From a checkpoint of a small transformer trained on Wikipedia.
Size: 8 layers, width 768, 6 heads of 128 (3 for keys and values), MLP 2048 SwiGLU.
MLP neurons of a small language model. Each row is named by its layer, matrix (gate and up: input weights) and neuron, and shows model dimensions 0-191. Each number is 128 + 24 x the weight over its row's rms, rounded and kept within 0 to 255. Numbers have three digits each. A neuron's up and down rows have the sign that makes its largest values positive.
After each neuron's rows, "fires after" lists the tokens most often just before its 100 highest values on Wikipedia text that the model never trained on.

L4.gate1651:148131144101098170108136085144101144120106143153126132091105132142133166142130127115121132109152108148123117151121159148143135133172106132108161122134139119095119114170125118135116111161112145065121112095156097126122133116120140129090109174122151177123113143142171099129160114153110103145078138116150159113137103115138130124105127144129157066105137089117115104160155147148114093165117126146157121137063155090112126115121152090129136114099172157162127138149140180145122100131127126152105135133125112104145144126146109071132131180100129115133118116134122121136150170139119134104
L4.up1651:093138115126127122128159119098138103175134163154125126111148145148126101112160105135083077095148097135109107111095117145094151120106108177078163102129147113121110112108126108171118105149122099102141117117109144088154109143088132107111126109128140135131172130145101152101153129144102116102131118072104114144140131139130146124088116090148151129142156146112162115173085101128116115125160084118147159112130089114107144137124183169098181128158119157107119094118125141099113141118118115123131145166130121131100147167169129146146152144115147154161115128095156123122124085140095150114
fires after: "0", "9", " age", "2", ".", "5"

L4.gate540:152155119114105079128120168139106122097161109130120122075127138119136149120087133118126154136132148116176170126123148122136126146056150140109144135124175105091107095142144081130157152098162104111172113123122151174107116085136109065135125131147102130147115167139121122127105138189146109112115179088087119101169097097087095112159151109143134116065126120107146130125135135106094123142180115153148121116092102096159100145133132151128119141131136101107119119184124116127100118116171111123108135115134135113144116108123132133110141204118098108122104154156145110099184122103106154142
L4.up540:163111138109131112115101098153157132176130182130130121079129124118139120105165152106134134156172129136137144088080134119151088134117163141162162152117137144090129123113163115135125112141138136156082115115149094108145122127134111094142170123136148097119108128104108072089111132112133149166094128116146129123130095116105134120147165166130151164144170109132124126105169147137140141142126140118143132180143162127183078114117116098109140096133140142124136127128156115147169131129126139105138136086119152112131106102114147126119145133154160118128150124131100184155141105094130115134
fires after: " |", ";", "8", "1", "9"

L4.gate234:130132145128138156134158143113125084138158142119145138100137116128137147139137128112146169134154131116116158139104137092179119102122163099118160114120121158103132127089134154123099126129125113130154143115074130112113105111197145179116119106130115154134116077134124067063171142085137097120125135090137148084120136149147101168086099106123124139130132106108090147147084128129080098120096132122145127080128124163149136107123140118101163125127137097111122104126086169118094124102103119127142131118117137129122117125114157087127123135108140104114136140143104135143120115116132132155
L4.up234:120095119095155109121126123139120170093146125104153103134145116077138103114125122100110153151098118127117168120136141111135080125137165123121113144141090159144126125129123174130130107063108138111159147152135152100103102130098115149116118132161185109127137145129110121097115135122120135086123087055089157109096193152152126120152099156128130173116127162102133075171131156128117155146057103131126151100103131128147109113129193141142138102128099130137165136168111121157132146110106145079102123106110166107133141148154094136137108119141135149148086151112093084131121117158125142104
fires after: " ", ";"

L4.gate861:103116110144095108156152113122148116149116132109152123120105115107125161119169119121143137124157152117107170119121109110182069145116112106092125130141105107064148064168142072083149131119185152129141147088118117111130160183137101108098140161167121135085136138132107109139113105118141100115162155131124114157099149115183144146131169082112147130124136119149112081100145138147120142120071160187097118097099078146142118139097108111136119197141148136167104121107141164105134147156169142099123201123101131131113143142120114141133157130159135157117087143134137109132164138126127164102
L4.up861:140146109101119074138153154136097115097165088097125123127089163156149103114146099102159101160100139109157132161102076130137112125103080159130156162152125117134099090145157128103134168141147055101107161088088099092159114157086125149126151165088130140089160078165113135117137120138123120141121081136088110094151128135146129122098119153122143119123120144148136133155126145174144120136123144141130106147152100158143161104107111125166147128154121116154109130129158115105131138113152142130088160093156150116126104133133108145153137128134111121157147137125158147142073129126124118130
fires after: " ", "\n", ",", " in"

L4.gate587:140134130117110133128082123122141107123132116133117125140124121149115139114104139135134163136092105071175125222090150107116080119131101143114118138114089109124135162157149164088135117128152121145123146133116173138142164138135120119140148139102160140143091133105160116159111150099148145144151151174098106137135104137140117133162107181165125154162127132111066101116108169151099140113102115135116135147157117139200119125056153124129172109160102130134129149097128107156116116141149093109119121160138120144138134089104119139147118136130135094125123145164105177121154143108138090163
L4.up587:149144124138169128137092123106129124103143186131151146086129167133141106213112143146158155093120121132129125092141068120108124105131120110121177131090100091115111141108137140130114119133112122168139128102107132148100118121126158160178093150139122111120151148121148123111092142126118140122128111157097139060125092110168122136122112132110118110115124122127074105131113145151111130191084085151129145108145133111140107089116136137123150156079115178152109104154156123124130117097129132131118170126120156126137100120110135155132158138128108117118127136149122117135157151138122104107
fires after: "1", "2", "3", " from", "4"

L4.gate1192:147151192090129104126112127115140120129087113173149102135162118159100082110119143125077151136106161130128147085100113137118147138133105121121131123151126132101146108117135075074162115105083147092159160123108133147134094151132112128177100122110110120088126170157124117111135181121181155128141129125127129130127115125153109138122130136152171153130138147120169175123124100119133100175105142124145115146134111159138129143096115142095133103087140145117131153123126139101149089115135083083141117177137166108108137109097145148141145104136114120120092142109090112167102111106080139157
L4.up1192:089155142118136171150099144146144105128095113085156123129123131094134101116141130145107142178149133180100104098134130082126187135169099106157128113120123119065129133158130142122119102109127113105157135104121150130165100135101151160102144147138142136101187152111101119128127124113125127127112159121144120090132108110119114101068094177153067147110169117100141164096135153143121135125103119149093124106136107103095149149127134147146119135150121092091117160133084134152127182089132141130144122172134109130095140094162079124065150136154143158112163094131101108164110167095158128139
fires after: "\n", ".", " minutes", ";"

L4.gate1750:130132136133183147141103144110118060101121154116118084092097093120130114104104150129126104127150163122128116146113164151126115132157136142126163141150165108099122097125115130145106137101147145082093119140123125114127149103151093132142079129116135121093118104120101109127119169111087173131142125112116185087149127121128106135135129130141117099128086160114106149176135100134114138104120101094098128121134117100148153126130135122117110060136111137159124090142134158106128147168087104128159153169158117142104129133168174130178080142124125129095106118118142149106121126106148123094
L4.up1750:126148154103178126125104150163140125129159112165129098159131155082170095156154158111135151132146088125132138127080127164083146065160159104101120154090136151106126064122125153127111097104168155116133096096124117172098123096105112143154083121120134143157109104169094093110123095138110146084119114167124130116159157119114111085142172137139133133142131129129147134101141135159131125122124130112111145084109142079140166129153164098164133112138113158162133139125112137119103159127116124135180147108136142112136067054160158160173133137131120155147140083125121135122109153125087124127
fires after: " the", " this"

L4.gate804:122174096120140143145137115106107086180143128129157112099156093122128106119137191125163159121111125133142154088111094139111108150148160094116155101119141129138082146152124133123126132170117124106102126122124139122126110144127101086121119146121116103159166144123123125131083121120171138112135118158152135179152138099103124157126146091122112147166119114188157112104091142130091103182065134144126091124101157128112153147146138107096201101100106153158135121156109112108106131173126111132108084118122155155162125119116112114126090133128116125153140136142095141159123114120142127111
L4.up804:145135123115126107141134165113069135114140100159091152122143136098176139196138128108147124174140150125125144164168066162158158146117135104162124134136109137102130116128111124108125134130191103140100154129136122145086140121141164161130145158134165136115134109116107162112088161112082100108147125145135122122173103140127122137128133098108130071145124113151100119063146118162104133137123142157117184104160098123123125181125138110113155082128129141144145089069109120124136145108121141138119157118114131095138182126144140138143070134093144130108127148135105124136114092153143095158
fires after: "\n", "-", " |", "|", ","

L4.gate276:143137149122132104132157113123150079101109146104153131135119194109150120127121138152079124095185140149114158108122063133129131121136141094135129117118130168127105134131114129107173138111096123089165126126128118097116116119109124111111136105133096126143199136142174072155105136124152163109077182136177137132161138153167122154129117079124168146154089118157135137111152146108136106124125099148135103115164110124120109125136145160119159141077087136100127114146113144114123116156108129139164129147122157173116120094172109105168104120111092151160132129133139130115144166113128119135
L4.up276:102128143111153141128161129103109116126129180155110132101111131136135167088108101128128150140105085122154121143162121113108117118125154113096117098124111145157129171147138062141171119112120109119156168149133123137121145110110101124111144128119132071131170111086115106138150162123111157089132124122093105188140080107145131130133100165175164107127165090129108128115151111123110127130143149136161106104117111124146106135121124137122131130128146190098111147130154108081097113116128126118116122148098179119191137154122141104134140135114131123148109108101119124095141107142186138152
fires after: " |", " the", ";", " as", ")", " a"

L4.gate783:120109153181124144110118121177108141151136125120106107133061132116122140115111125147133135167124156145064124122137140142162120171142162131117132124086106135148141149129105119101162114120128106150100136105134118139099111098099094096150122112148124078123104124105104138134170116094125114131100163109129160139160116118110182136094124127106137119130131103139132181111157091164145144086144117106143111106101125132133165130164145103086159102091124113128159092087163145142156148110191146179128108129146154091101123127099138101122109146100093151118107130144132100141159127111128171129
L4.up783:058092142106150121163108198102158119122124141126128114123138123101090120155134150172111136154161113130135142107121125142132154165115160097132138103123145145113125081084129134118122146122109110170115095122137137115176123080110135081121152123136134119103149099129153117099108156174118157125145122121115121067087137148134133122120138105088145108090159136163157111061139115135156130087076136160141125149139116141112138104128095143122111088119113094133153117113102085145108174133149111086136164094120150166132117113091127167097114140108161073143103118122115131121151131122150092129
fires after: ".", "\n", " |", "-", " ("

L4.gate189:112149123093141081144120141138166148136143132154123118152120104092129147123133077101154095145135080088110114124125145114091109160125132142176103108139142082104093117145155104142052141153122122141097085122099138150105140131123140125112135149124138145124130097167138090141147138144124098084074099132122160086140150100099085126127149111132145152151116144074117132143134106133142144103169131181131116075098059129077167139155109091143132110106109129081123150110161144138163114120117147163143132103132100123106113125135159146136149146143155121116126148151152102141104124151145121105
L4.up189:101087141169134126113188150147138149153112134123128164119131132120152073139163159092123174100106109120136105107105152101116123145130157121114110147114119122121153145107114177154128126125135129118105146141130143168118149087118086123122149101124078131137143161117106070119137103131154150139129157078173099157110118110131160142122092123113158135098116138140095167132145110094134149132127116152079126148117110166101143127113128133166121123165127125164146136097121134137138093128093128131150079164116148152121123071119115106123133146099114103123118122099155129138154126158095098138
fires after: " the", " The", " a", " his", ".", "s"

L4.gate1916:107160142127141125120102134130133165131123133120126101132133156135130128136126198132114157109082169106176191130110116084164108086119143154115177127101174158108145163149148085128107181110122164138151164097131155136149102102149090138171105120151123142146146101137103116124139145129108105110150143125117130113098099126153114148144121149144112145120131085090132138165121143096097131163168104132126124106150170137138106117065111144106130129133161128160105117098121094111143144125139142132175146138106180130124119119156131128189136143137099104116124156155122118129127160155148109121
L4.up1916:108159142116139148136158126141134173122070119124150126123108149129152085115128143145124138106142134114183106157137113102131116165113122150126125150103122147117125170095116117074109145130114125139121092105137162134106140127135117132123165137152125114127125132135122150128163158124100075127157155115090176137113132147114156152152162123152146105114135130144157152138147119133150087095097116135078114138175142150111140158136075105115102142082132110132131147113191129121157134161156117131124136152156161147153107137120191170141113130148115124161140154121175136139131111147142083073
fires after: "1", "3", "5", "8", "2", "6"

L4.gate1114:107091146103121123118173125142111160104104123119144133177115183111157138121122164129085169148141121133129093110127132156116128159149151076099140133174119111101119135142125128142122167135124134095167110118122114122114121131156092081117158105131144115167125137158116126139150092144162079134122108121148132099137129104118097144088138146126087151121142077103145135124156158133142130133184141143150121140149111102117147179155143128146190127156120085141148115119136132148124108153146147130130117153119150088137112152095122127097124120161109110158141163112149118084165111126125132054
L4.up1114:141102115088118126132158137125082176119107128165107133162088147129140094118133138149172140149114125130124130098099154099094115141126129178127136135111138153129125136118118146138146124193146126123142139131104125143147200126104165096154161140156107148120141132131122125115125129124159141127138122131131133085107105125123116150142151117163110132164116141106132121176122145130142130131112124139125167116158054119173153104111152120128131121155175108103147120122117100112107133148129121162107123124158163098155162131178136121163122115125144109139130164151116086148134122110135114139
fires after: "\n", " |"

L4.gate662:124112122143117127107129124088160163075147181159153133126150100122102124124146151126098111138151157119126122107145153119135114106134155127133124125118130134102115107104153119141137076156168127148132126116113149108124173103115122082160079118099073096115139108133141127109097135136156149146100089104117091160118170145123097122099168127110105083158130131098145115146125158122159099132107107134139113099146143161094151119119137141152132121169115124122162126124123121174152115114096122122100122138157090130155094128130130104106151147100127131167190151173142159179105154149082128131
L4.up662:162156139141108077160146131171145098125123116113125155060153143153129090125104136148124160116158102094118148169076140173170119132166075148076098143171114134150140109169120145147118115163154132108131095071104134134145143111160138128129149144106152099133128129139112126122120122088088103149120117156110103075154148123155098159126160162148123100152165111113092113117130127150113140131122122138152153134104170105143113168105154136137150134112164126101111126147141140134160146162144130144119153096074118129169134132122109146162132137154147126119135144134143113113167162142129127176
fires after: "\n", " ", " (", "ch"

L4.gate88:095072139099127111121094115133134177147139094101159118101101110145130143148112117138134063103107160122159124136173086136119132144130133109143155129117118129139146137123103093136118156151136157102157135108123143133166181177148122131130135159155134132146132138164141109156088138097120140120160104120129169138106154112142160127134135157092103109146116088089089137145142131117169132119092134133150104152126152155145118107115115080117156089140138131146165107117153127103131125111121101155123132148118110140134124135160119100128113147144139119149136136130118164125152146105104087113
L4.up88:077109122135135115087150103107089128114132141136089114096103077159103109097118088123081154112129125096051129125089172125122072146091078143117131178146179152127115104107138100098102145151152083138088164132056138129123110136123109131140154056156116110109105138159128109128120120159151113170136147100133163117150121128097140176110113142108130155122144119118153139140171109146156120150123174083136113129138123137157149175134098140104077119157147123139152103128117115145140139156167082162102171133146137085116153120148098162132135142134103129140128123123132093135149118104120143121
fires after: ",", ".", " and", " that", ":", "\n"

L4.gate1724:152120149110106116131116140138148119079128094091148103110102085136173148126130116086110104169150140122146136103130143139128153116150143111165140116111117104106118141135137120122105100124079104149138117152088129134127089116131097139135159158158143116151128152138131123142127136111138097096114097132133196086116132135127140124144128111127096188140127143115114146133172142076129089171089108146144145141131171109152125158162086087162133096148069105167120132158134117133093126139119134149136126127158123112139134104117094142127124090132134113132138155153138115145115086122131092136
L4.up1724:132112122094142142137135118094122157118142132149115147143138120102155112137109148135117164137122204136173108138107149158148127165117144143149110154135109118143162153134122139159102138148115124117133114119165155122077149083127132128165135095121098183185085140121163111141106081129164131184182139170089131113134129120126142113192121137127137165179088121113142110168096147122139140155163136144127109091118137144115115127170163107120142112152111098146105116161141077125126083119133148130157133153108146107101142168131145134111093128072133133168116110161144127115066094137171096163
fires after: " |", ";", "0"

L4.gate812:104140123129121141159128130120119062139130154113121141122071156114114128123133147143113134076116073107087097160185136121136093030135100095133181131130130178113126159157118113154108080120116137106120137119148129120125142114118175138152128130127150117158116136115147124137130133135127133143081129141087147144126149097131160118093132127121108136186108117123108134125092149134119133133133138128132122125096169124093112134104172125126079095136109132136096122114110169123109159139186130156132125195181075103133125113150132152151082106108134165148157099140127137119126110129074145129
L4.up812:146116139115124114125112144070111138122098044126074103142128136104086141151105125142146115137140136113110097123129108117182125142125116175144155113114152095187112163099089130095133130129104122146163108126158148132127146165182148118122159140147118096100159166156145139139138131125162168113145154147110169133166137127153111123169140134108131125121131163091114125118088131153137103129132122110148122140156146121110124141165095141153110148108132136146158150123154096141108137175120166113102126136118121170114149132123102124054172142117134159133139107134130147137124105166128143145
fires after: "9", "0", "5", "8", "1", "7"

L4.gate1323:134122150144130105118116136140138125152168113123078155163105142096124110098130141092159143127120121135067132164146147134135120125160108160119145118175146107122090168097159104152169082111125121124142131118128139110197147129121116091148110099138157151105169158155102154127160167143129105125128092136103131125088112112116171136132119136138110122125085108118108136144151071120100118156141106127121134101167081142127106118094170160138137142117127115143169136150152118152151158089108147160153154149116113104120079124147100154133103117131158146119147087149099133157133095119184110104
L4.up1323:141122109113140110121147124123168081198101161149139146121121153127141094114146123100085167099112141124111143125100121146160139169133094118122157062124121125116109113177133099148108110119157103130164125130159078130123119125146134130128123140137133080120141098127144143136112089143130176118127170145146139171127086108161146180119122097139118138163123140134107171112098121093145136112161146099133109143130147137084096118147133168140126156123114154101115130130134141150138118130139103151136141112121151153151106138139135172101129126133119120110092112135134146124127116114130185132
fires after: "1", " his", " the", " a", "s"

L4.gate1341:158118095125108149133074101129138124122141140131114133132155102128116120124146130145153159124131135110148149105158133147131137093186168133117148135113145148119130093114078151150112144127125157167127133086143125110127108123140125130142151177072153194128145125124116130104122144157122123127103103124181099144122141117097083064121090141120190127121138152141152148180139119119165109137158111151113093150115123107123118117126112142186143129121095145119105139097086111140139120129137111102105162169138118092093147098151121110128125141132153128119115145177114133164143148085124123127
L4.up1341:157102105144137128106107118080119151129158117147123159144153111077132128105146127149115100099109126112133124126114099168109118162124132168137100137107119100159085128147141153148143156150126157112135091122114168118108134166112141086123137104134133102089194162149140149120122119096160139134149093141112151122141171148134126148158139121096140129109180139097127114135151154151117170190092106094136134088150157152143137093138154171134120098139161147150112081153128123133138134146123107163140128103094140121141114091124111141132112137131167093124133164098138140153120106166128138170
fires after: "9", "0", "8", "3", "7", "2"

L4.gate1958:087124148083088138100120154142144125165143109081150133133094123119149117108124142153093161149169101110071145142160125135136123105125146133087132101110124129112160137172122131129124151122107127106118135132113131139133130147172148137116117148110154126155098093141081156133137137156120119132116100105141127132098138154162137127162145184135139178106101113130111150107163132139109135128140140133183146122126122144148158130108123184101106130133072153143132141128101129156112119087108120148188151151121155159141130147154167178125113119149133115097098135142140141177146188129150144110
L4.up1958:143143119097110101070106090163123131132155143154136074102099135113118128127122136161156178098106146147118112121128154113110145150145172158121142127160101151131119146133143112148124134075148098183119098140128127150095138079156117143172126139132125181110117109144138112142076109150155071163168109141125135071152121148138129177124141173126137099151144158125144138128142076158130132147139144142165160136106109159159161123137116140132107123084152130138117138125156134102083140099125121150120136096112153116138138156159109129170147096122180087100146088162094165127147148132124123104
fires after: "0", "°", "″"

L4.gate238:138123092095141130116143111132166103129194092109124137095137139140082112138095109111157142134103127118133172099105139116149160157160078113103108100132089098151156136098138097165117112097120101025144135151106121129137114144140098125144151125117133106119115120123111095154105133087138151122133113156109103118122082117121132147155123154142143113096112093111100137096117101122139131127132154120158158149145142177123183145137174088152092090123156105134133114092128097106129132119107143132133112116149157117145135096156148144122121113137116144136129153120114155151158087120158140116
L4.up238:105129153124142154125148139111119088150104145145131111099085108107130161119132137127121133138163145090137113135109087163108101141128123121168124116131141113119125137106101132166090116148137163135130137149140120148100168148124163105142137130090128157124149124120150139134111158103088108097120138196160141135156121142098155114165124149119129137115123160124123076112137134145082123163141089181101156178157144114146128154121137130131141133189132156101117118158153120134104141117138116108124131118135137160136138141124108115108132137108113110137131120110144135112118118141147172117
fires after: "4", "3", "2", "1", "7"

L4.gate1639:136121132163162126085103133109140140102131105114117169120174159118091109140137145125111133147161100120156137118132146105150116112123149153139132174087104139109159131142121115140179109137102120111154093151165164134118116160152134079146121121104091118181115157178146106169102120134120094124130132103111126123138063089127096107126148120127116122144150127138133130168105104119157134200132108104132105126115157129152133173145170101100155125162115116082150084125159096171133119114092133112091112122090113126128108128106117150142092140149117150108119122218117149128128136160157110170
L4.up1639:115150110136129131111159139108115162104152109152129124179138172125141118142149101098127088116140142144127124110171111138072110134132141156102146138117135136099132135100128129167130111133106098141114117111119172103166130112140128153123167133124111127159163115201128109124125095134129150155120141124135149108119154152143134064096155102120123095108099144126118106127164104094138109156091140138119145157158140133159147134116140126122125138119139116108169124106150088124150082174113137093133110104111109129115135168123137120115147104092130143132142111127161093143150102129090121129
fires after: " |", "9", "1", "7", "8"

L4.gate1782:118117107124146129131089132146150137118174090105147128118147162133115130130136139098152126147128110117114118122109135093125135069129130124177127156123168169126133135108147103151163131114114062133140165109143161140147128148131101123105143103148136147113126143152116111112158124095143148131115123110187114124146129081090103120149104107126135147132151104131148130091132115116150111139139159103108095113138164132147128139171081116140140163076135149147109164152165098135134109182110135105126089101084166155109094142101121118146175144085096138131127129141116123142130114126107145147
L4.up1782:165145164150146108103158171127124140147121100144109124142160143081140084128116137113156092163166154119183141102139131141109162132158138175103088106115103088112137095115130128126123144128103143128163119109180129155160138170118172139148128085104066138126145095158086119138106106112120160120130132139141129118142096116116146122169079083156143149153121187105107135171129108149152109151130150109082122157146180121111135148112094147146089115124131158110157071130115119113109139144135165147123114137123142141115134139143147137137131173115088109136083132098124139135126091096111078125
fires after: "0", ",", "6", "9", " August", "7"

L4.gate1145:126180146160149154100121147119162114107143143140146122161107150144108067133100128138101105107132142111129142105114086147121148114149145103142106130119119123113112151131085069098094150135131162134124136140139104126156133126100130118120144132079128145103115108110099094116123132094131137150150171124114098124080128098130120130117131131101124128120133069155121107087099162154151136124107132152150109102148101111136129116112102095108119136137116163142138104138165117136136171181163137133162084142093070129166129133120107163133128099135154138139075152095114115120105116099150131148
L4.up1145:128157098112139159122106147159116171131152081163142114135138114148157114080112116132124140153154140135168125083109120166141160149143094128115147128138144122132141123146116108113127149147130127141139117088131133128125147107116153134166127100078141117180102125109097162127122110083137107158164144100148109110072125104166113145086156095090154127158108142144122131080141190179116077148117137143106128125128113140140098112107107102121128125093167145149187108165156128104128130129119121121115122185090136169162102105121153159125124154146139162124092138136132110143118104161197122148
fires after: " |", "–", " /", " ", "3", "4"

L4.gate903:143116135105103123135131122142127127104145114125133145139174116118131139101122104134113152107107100105092136150106101151125082136141138148123137140113113151124134147157131115139103138143140120129122156125152149146118160159125148140115120124110132108119095121106093150154150124159107107147113149144100164187140164133101124117155140126130136113146091159116108126128117150074138127140098121115119128120125111134148073138105132113076133113096156114120119128115097150126102140141114108143151102171148135134157134138097164094135131099133127099121099143137174084167113164147143155099
L4.up903:151165097114164136157092107130140120102136159096120135107121101125127119140130154123160105170122058156119150112095144134153119159074126118130116192120133122084155100169158145089111104123126165159142102145166138161148123135127126144108144158129105139116107102142142155169084125177093115131155133123092132152144124112129113121140116137135103131138124155117141122109149126147116160176125154150146084136141139154150111115128116136096183135139155126097134128175087085134152129080125142120142104143106106101138132107166175145133137105127144142124129097174154150086114131154123110123
fires after: "0", ",", "1"

L4.gate342:097155102092062132080163132173109076149163092124139090088145110117147136143123138113167117144120122147129152105162122173132100128127122176163127106124149139123173109137105129087138109120154172122088169130111079151134060132164089134123134159129142108130124074133130091104133127108135119106151148158159143107128106140146127165145112110166128151117192120177130145132133122099130149162151132099136130101092108076183179111097157128141128128120132152145149095111132147118132144161144141102094134153044141131152107171090139131167109142097112155142161177111116108117137143139150104143
L4.up342:120116168164144137127146115131101100136099140124147107094120110196138060136123126116126160123110108167114127113127107123154168144128120152106133138119118127111134107146111174118115091147144085146136140196112069132147064126121131128107124112153137089109060128146135132142122123118127117150139144114099120180136165115157107127120144154108130105147105134102131121105135107095149095138097126165069139122169107137089104111098123137143081129185175104156117150183089125111134098136112118156122099141155117153117135071133130124153120143175147177179109112118091133146126118121155157156
fires after: "2", "1", "7", "3", "0"

L4.gate1131:165064126130106104126123137112101140126102072119134129129142090127125128103111113149114145157146155130102124148095128147103125097113122111149096093087175119131128110110148163158151139104162115131152142167173158136156132137134109128114121146120124173121110173091107115120110143139109091117116123121111093136135174125117115136124122149130118122123124116156170106128147156117100126168104168126180142157104104154191129171112140100140158132194156103112161099149136104178176149141144122141102145158129156102125127135155140138194178147119136155174142123115147126167145130128143131099
L4.up1131:180130149117126150104080156159139144112127155114132087134090130143130148118079117129145167131115129198114130161130107125119097142132172154137179128166153101146131156143118117144163154132108111132147144141153147157182106112103114092163176125183129150111107151115110161179157110143110097130136118121120128090167172148154160118102160121147153138089128142161115146101109132188126154140146137140130142157077110170110091121098172101101122143132167127137135141142135115143111165169138123123102141160136126143148144079135169132136156137121124120160126117133121125167134111113119139138
fires after: "0", "9"

L4.gate1494:092098169141130130104133097122133155140104151133098144160142103107115118147132106137130179138139090127122149149125114082092112123175123119153088101077155134128160113141106109120084135148115163144107094174078139121068131110124061145109141161119101106126130113120158109154134102072153119159128148136125126179129116141134120129127129133077084110115165106131125107136166136117136105115128149164144145161103106102161130142086132125106146155104117131127172115163142109118141106162124144151102159108161154158135142109149115145134104127124121130135122160141128139059135099181116133164
L4.up1494:131103136109096125132136152132137131109137172094131134098113153166138085152132085114116137141103120100119097128139102095096125122133103103150111125156143117091158133162110158116117114139119103129121143124118124092165146142143131102077136172124163171129099136105138157134140094119140128149102183147132091147096122138140107147098154135124180074122147139124137125128113097104091144165158143166120085148108167095128144145124175097124172100110130106119126139169123108095130156144158111121114115148157123151164110150057091135137103087097124145145168121147137105137118110147047106160
fires after: "\n", "-", " (", " In", "=="

L4.gate1567:115168150111151134151132156154153114147127124119119075139132125139094132120116103113155100115114160129150109123075082144145166119154146122156100102132107121091138133114133159148110118116130108109146109108162151157116128146158148173140116147138202092169093145138132101143160127108115139127150165134122043115122159137112121129157114052127178105088115108111132104130152110133133119127111145156142073108158123128155168138089143109143134159187100117163132137123146126124120111137126208113141101142101165133133146128154157160092085114132132181114121117155115114137082140113116139120
L4.up1567:166121123114128153114114178146108112106136117158121143140171119126127121152125133142121155157065086101152114120102148061127095142088124060124150163124145136122132109106150152172123182123118122131093121149130170179137137113136092169128158155174113140138112100120102112092091134121146125147117131082146106099086146126155137114111103134120095131094139112116139095160121094176139144136152100165116137116127141131121113142144146171149137129116114185143106116127076144164133142126114095103081121095124121135170123115127135151084161179131159136123113125125102164113117093120077097119
fires after: " ", "1", "9", " |"

L4.gate747:147151097067123099081125133132124122142184113084123123112146153110085151136149158121145105145115105098123166137110096154104098143099131113188132117141105178123165144150120114153126143167118087139122095161161118094114081130135147139134172154117148190137103179124156081156141132115152153132103125121119106133117109124155099150148141082154142132111136110107137149136137159126124105172110114133121102148137102126141095066144123125100139134107125127132128133181081097078098103135150133107116126145149166153132128141124086122137115124129091202099149133093098120130085111208104151138
L4.up747:139136111129124114092147183166102136148131099127138189130117140096142127170148098137115174159129126129136147094149146112140119159118091141110120156087130155141128154134128148085158154138108128139185121127153130122075123114151133122125135131153156122142165129110084143104169099181125157158124150082126107107161094138131102107172171119204122122138166133135154117127140149090160130151108137116137105111121108140152095099092087129146090125130119158115115156098143130098118117125112167127126115078103105164128149109165116117126130121124135115160097152162172133127144151128117096128
fires after: "2", "1", " ", "-", "0"

L4.gate670:119086164141142132160119133089097125125095131078154123159114118137083151099168081103117126170112195154120162129135112110166085181151129170112136157129127126171116117107151144087163140132129113110137146136118092149130126137168126111094118102127134156127154123138110103092081114091121151156110149131139081151117152140154140126106141152166152139134126157175168132127087106132105135144151080132120096097137134119110135129136099116065127127142158120135158130132092139092155163141120113115137124148133120115107101125154074164123112085158162143146145136148127105145104118168153141167
L4.up670:102135128130117124122096118134107120139138114127107121099128110146110091137109113100100136122125138086133153122150105119107126114099131137131118132114134148088139131169145119129135131081122114162140100147131128161122131155155186148173124157131133142117127136127142138119094118137132109070144131145106094122084127129107116140141126156085169072099138127100087118114132112099136095143075177106130129147179125113142152116146124132121102124107154126153141157156129128123150161122126181157136125125136126128143152114132122105138102115120103124153069085134107121086150120110183138119
fires after: " |", " ", "1", "|", "0"

L4.gate532:188133131122137167139107125141140154146141131122152118106140134126119166154137100149129155171112093154167128090154128129139102157124131115149122140123101117162117166138132166094103107138062084141129141187132125129147144163123101140118125128147141094130108135142081163127134142088159122154107117113107132107085138125136100110087147126143146125166152125074113119142118176123102066126159142148163158164113131116118120121089104113087130146094098161176102146131132074089144099089060156156146098117158133152117112187101111107135156110163136134117117139098114157126141121125085139125
L4.up532:158111106138100157142101183110106136117116121144103086097139176120094119163166086111149063139113107117112118141132147160109101124110152113144143144139125112120135154103174151158072151141137124129073105112131101146150106142159101135132171153122143098129158129143131136106169110098135140146111123088131126092116144106124117166140139127193122117093065087156123148153105165142140118125122134179193164135133144124141127139132150123123153153138100158152161072100110129120124187149089117109125141160154113149104120116121133153168113094125149144175160118115116134140110158135133139149
fires after: "1", "=="